config.yaml
num_hidden_layers: 18
hidden_size: 256
num_attention_heads: 2
num_key_value_heads: 2
head_dim: 128
intermediate_size: 1024
vocab_size: 2064
hidden_act: "squared_relu"
norm: "rmsnorm"
norm_place: "pre"
norm_eps: 1e-05
positions: "rope"
rope_theta: 10000.0
rope_fraction: 1.0
qk_norm: true
attn_scale: 0.109
bias: "none"
tie_word_embeddings: false
parallel_block: false
extras: ["capped logits"]
init: "uniform"
init_std_qkv: 0.0425
init_std_o: 0.0
init_std_up: 0.0425
init_std_down: 0.0
optimizer: "adamw"
learning_rate: 0.00157
lr_mult_qkv: 0.4
beta1: 0.9
beta2: 0.98
lr_head: 0.00541
warmup_steps: 251
schedule: "cos"
final_lr_fraction: 0.1
batch_tokens: 32768
max_seq_len: 1024
doc_mask: true
train_tokens: 369100000
max_steps: 11265
dataset: "wikipedia_en"
MLP neurons of a small language model. Each row is named by its layer, matrix (up: input weights) and neuron, and shows model dimensions 128-255. Each number is 50 + 15 x the weight over its row's rms, rounded and kept within 0 to 99.
A block is one neuron, or neurons of one layer that tend to fire together. After each block is what it responds to, as a language model described it from the Wikipedia text at the highest values.

L11.up34:54 58 78 25 45 46 73 58 45 45 75 36 43 76 41 55 48 59 36 62 31 76 67 62 78 52 18 49 40 51 70 33 49 67 38 47 66 47 49 54 61 41 37 43 49 33 46 39 34 20 32 66 44 53 47 20 20 43 43 52 72 32 58 46 66 26 62 51 52 35 37 55 54 49 42 36 42 51 51 71 58 39 64 41 72 30 47 41 38 56 60 39 37 54 25 41 35 58 17 29 54 58 58 57 79 27 46 27 49 32 33 86 25 59 41 38 55 42 48 39 28 56 62 71 57 42 70 30
Second piece after S

L11.up40:74 33 38 53 45 80 81 55 40 48 38 55 48 45 52 29 63 51 22 36 21 39 56 54 55 86 43 48 24 44 53 60 58 55 46 68 50 48 73 53 87 20 67 49 71 52 48 49 30 66 39 48 65 79 61 29 20 27 67 55 54 56 30 47 32 71 89 64 69 50 47 61 54 71 51 54 43 46 54 50 51 77 75 66 24 52 70 38 84 38 44 58 52 49 43 74 17 55 39 25 43 43 29 54 50 42 44 69 63 06 34 33 30 68 57 66 34 30 31 71 73 36 41 56 67 38 56 53
Currency signs and openers

L6.up44:51 60 54 60 84 52 24 45 54 54 62 71 52 34 46 57 41 61 31 51 39 54 57 47 36 46 23 62 18 59 61 58 55 44 34 47 59 60 41 45 65 50 56 49 45 52 88 57 21 56 26 51 47 62 61 25 43 47 42 57 47 55 53 61 32 17 69 23 58 18 81 81 56 26 35 52 45 39 45 60 21 83 51 38 62 70 50 45 57 58 81 53 40 59 64 64 32 49 47 54 54 28 34 35 40 60 29 56 23 37 25 50 66 75 67 57 44 49 70 61 50 50 40 37 62 73 67 54
L6.up88:84 52 55 61 50 71 56 51 36 47 68 32 56 41 57 47 49 45 30 69 77 70 49 29 64 44 47 70 42 65 65 58 41 53 26 64 47 53 76 47 47 61 57 46 55 79 84 55 39 38 68 38 30 41 48 57 75 44 63 84 56 36 64 36 32 47 35 00 43 58 53 58 53 52 56 63 33 84 52 50 22 42 60 36 65 60 51 46 35 62 50 55 56 79 56 63 57 32 39 68 54 62 67 56 24 72 61 24 47 28 46 46 31 53 70 75 49 20 29 67 51 57 25 76 73 42 66 44
L6.up331:68 50 66 69 45 83 62 59 42 46 40 64 45 82 79 30 65 50 46 61 67 49 63 37 70 64 53 60 15 49 75 50 60 45 59 20 69 41 52 61 65 42 57 43 50 44 35 47 30 52 76 45 69 42 58 23 21 77 74 42 51 67 41 31 26 64 60 59 32 57 23 69 65 76 58 52 28 56 37 58 58 21 27 37 49 32 55 41 32 57 56 03 37 47 42 65 64 40 54 57 48 71 66 21 54 50 24 54 46 61 44 53 62 67 74 39 67 48 53 68 44 74 37 46 59 49 57 63
L6.up522:77 50 70 49 41 78 50 50 44 58 53 60 39 47 57 31 18 58 24 67 57 60 60 48 69 44 57 42 38 55 54 33 48 52 69 38 31 37 52 56 53 45 71 64 33 37 29 40 44 79 44 53 48 37 55 40 60 50 47 48 78 64 34 80 46 54 64 14 67 54 55 52 61 40 70 72 52 61 84 80 36 25 27 38 68 54 49 31 30 45 37 47 59 75 43 56 59 50 59 58 50 71 58 54 53 57 51 32 32 44 45 75 40 77 62 34 67 53 73 56 23 72 48 43 56 67 60 50
Parenthesis or mid-word piece

L6.up154:48 52 65 20 44 74 65 58 35 73 60 66 58 38 48 44 41 48 32 62 79 57 54 56 43 41 51 72 62 32 45 38 77 66 42 53 32 34 74 45 82 48 39 55 41 60 69 56 42 37 54 53 16 66 44 63 24 80 31 59 42 29 51 64 64 36 56 38 46 45 70 59 55 68 52 32 65 66 23 64 37 47 83 58 66 39 48 39 69 27 44 29 43 31 57 43 38 50 43 49 59 46 59 46 47 32 68 54 27 42 39 39 35 40 60 52 60 56 74 18 55 44 33 42 59 42 75 41
L6.up515:55 56 63 29 61 61 57 66 30 62 32 42 32 57 41 40 74 62 45 59 42 58 73 57 75 27 29 66 57 51 62 41 44 53 17 46 21 43 50 55 59 42 31 72 34 38 14 53 32 28 32 50 68 47 29 35 32 50 55 28 34 70 54 23 41 57 66 74 66 52 56 41 60 68 56 76 47 78 35 59 42 24 29 30 57 53 56 49 50 40 68 36 30 64 24 69 41 76 40 20 73 57 42 63 46 59 64 16 58 53 62 66 18 49 36 47 38 33 58 66 39 62 45 58 49 68 39 34
L6.up682:39 57 80 30 72 49 82 74 29 67 52 44 34 62 42 68 51 47 45 29 58 57 38 63 55 42 42 50 43 47 64 40 56 71 48 39 43 53 67 55 72 62 53 62 42 66 34 63 51 31 30 53 73 50 59 58 30 49 30 89 39 66 68 39 53 46 63 33 54 85 68 13 48 59 56 94 57 55 26 55 45 39 56 54 53 48 36 31 59 40 46 39 56 48 32 71 37 67 35 35 58 40 49 45 82 33 67 45 63 56 40 24 39 48 60 41 32 43 74 53 50 38 35 72 40 60 58 60
L6.up735:63 60 66 26 64 38 53 56 23 57 69 43 53 63 49 57 56 48 45 50 78 78 77 72 36 28 45 51 48 60 63 43 83 51 65 62 31 41 81 38 70 20 73 47 32 60 35 25 55 50 34 51 76 73 48 48 48 25 17 64 67 55 65 64 57 73 43 53 56 69 63 32 63 62 81 66 43 50 50 53 58 54 21 56 44 81 69 79 38 59 69 57 53 59 50 75 47 39 35 33 58 25 39 49 53 39 49 57 35 50 45 48 33 64 73 32 49 56 69 60 54 24 61 67 68 45 64 51
Second piece after initial letter

L6.up7:92 52 57 65 39 30 79 60 47 45 53 49 72 39 57 27 52 49 37 37 36 75 52 70 62 37 39 48 33 43 36 43 57 46 57 66 53 49 62 39 52 29 40 65 42 81 58 73 68 48 30 41 45 56 53 68 21 64 47 30 41 48 57 16 56 51 80 45 49 51 67 39 62 52 57 45 39 70 37 47 55 46 58 49 66 72 55 87 34 41 50 45 39 48 72 52 52 37 44 59 58 57 56 22 65 63 63 14 38 36 30 31 64 65 62 73 49 38 52 44 71 50 70 31 69 36 71 58
L6.up163:59 53 47 42 41 53 35 46 57 58 46 58 60 40 65 43 17 73 40 34 49 66 54 66 49 49 34 42 36 78 39 61 47 49 35 53 61 52 68 52 52 44 70 49 69 41 75 60 66 52 20 48 55 68 41 69 35 43 18 62 40 07 57 72 67 51 71 50 49 51 46 52 60 53 53 41 44 61 53 59 34 46 65 50 55 74 60 51 45 41 41 67 55 44 45 63 67 30 07 16 70 19 73 37 36 81 45 39 44 50 34 47 34 54 39 47 20 59 45 50 70 40 70 24 62 76 61 60
L6.up367:82 58 76 41 64 61 80 63 52 52 32 79 41 70 82 44 57 61 35 39 38 60 63 39 84 59 44 27 54 65 44 30 51 58 56 59 61 37 81 56 51 26 40 56 41 49 42 56 50 67 52 44 68 38 68 60 26 68 37 49 69 75 59 46 69 73 59 56 74 34 57 63 63 44 41 63 36 64 64 48 61 53 65 36 57 39 51 53 69 32 66 29 43 45 41 44 44 56 36 32 47 39 69 48 60 84 45 57 42 42 56 53 41 25 95 57 37 58 53 45 57 38 52 42 64 34 42 42
L6.up758:56 57 48 37 46 36 99 77 62 51 70 58 59 30 71 58 18 72 41 39 46 67 44 47 68 32 47 65 13 51 44 56 62 65 43 27 63 45 46 28 60 45 48 41 26 35 79 40 35 55 50 74 79 53 44 80 44 67 57 48 59 70 27 37 54 35 37 33 56 51 49 78 59 59 59 22 54 89 67 53 53 42 56 43 67 57 38 62 28 57 59 48 59 56 59 66 37 52 50 56 65 68 30 51 50 39 35 48 40 38 57 38 50 64 59 59 76 52 54 28 62 58 34 32 63 76 73 56
Hyphens and range dashes

L2.up503:24 88 74 62 53 26 50 56 64 67 42 73 62 76 54 53 36 48 42 66 59 62 54 35 32 78 23 51 65 51 26 71 59 79 45 31 56 41 52 69 67 67 59 55 51 60 61 54 60 44 55 53 42 51 23 44 36 43 25 22 51 51 30 77 43 50 43 68 63 89 68 41 69 70 69 63 56 30 56 67 66 62 63 44 60 42 60 64 58 41 66 68 45 53 62 32 53 43 63 61 77 43 65 31 77 55 48 63 38 43 57 59 55 57 46 43 66 69 23 32 45 50 45 39 51 65 60 50
L2.up578:36 42 46 39 34 55 57 34 51 53 46 40 65 62 13 82 45 40 50 50 65 58 54 46 49 09 52 59 22 57 48 57 47 80 19 51 35 67 72 63 63 45 47 34 50 60 46 74 41 56 45 27 54 18 50 39 41 27 37 75 41 62 56 27 76 25 71 42 47 57 64 49 49 33 73 61 58 54 42 60 68 54 53 59 34 63 53 39 44 34 50 51 36 58 45 22 11 22 29 18 81 39 33 46 70 56 54 59 29 60 26 60 50 59 45 60 74 18 48 60 43 61 80 47 59 55 38 27
L2.up845:79 47 37 45 55 56 68 55 47 29 79 47 58 74 61 40 23 63 25 40 64 60 57 43 42 42 57 30 41 50 60 27 42 61 47 61 52 93 80 47 47 64 64 29 34 47 72 69 46 52 29 66 63 38 27 27 41 30 14 56 52 45 25 67 45 39 42 58 47 55 72 58 54 52 45 65 39 41 44 56 29 49 58 51 24 51 59 56 53 60 77 44 51 36 24 38 46 44 34 54 75 65 44 66 38 63 35 54 51 51 43 53 42 46 99 59 27 54 41 47 34 53 46 38 50 89 42 36
L2.up871:42 60 29 29 52 37 58 50 50 58 14 47 50 52 67 38 65 21 34 42 33 56 64 49 40 57 26 40 32 74 65 28 73 39 39 67 17 49 58 45 64 21 69 39 00 39 55 40 64 60 33 50 34 52 63 46 58 51 27 59 69 58 37 52 78 57 38 40 64 46 44 46 57 57 71 75 45 43 63 43 48 53 16 69 34 56 41 76 34 39 58 52 62 74 39 41 11 60 49 43 55 45 55 39 49 61 61 65 40 33 60 52 13 70 42 44 62 34 36 29 29 57 55 37 80 60 24 67
Split-word onsets sp/sh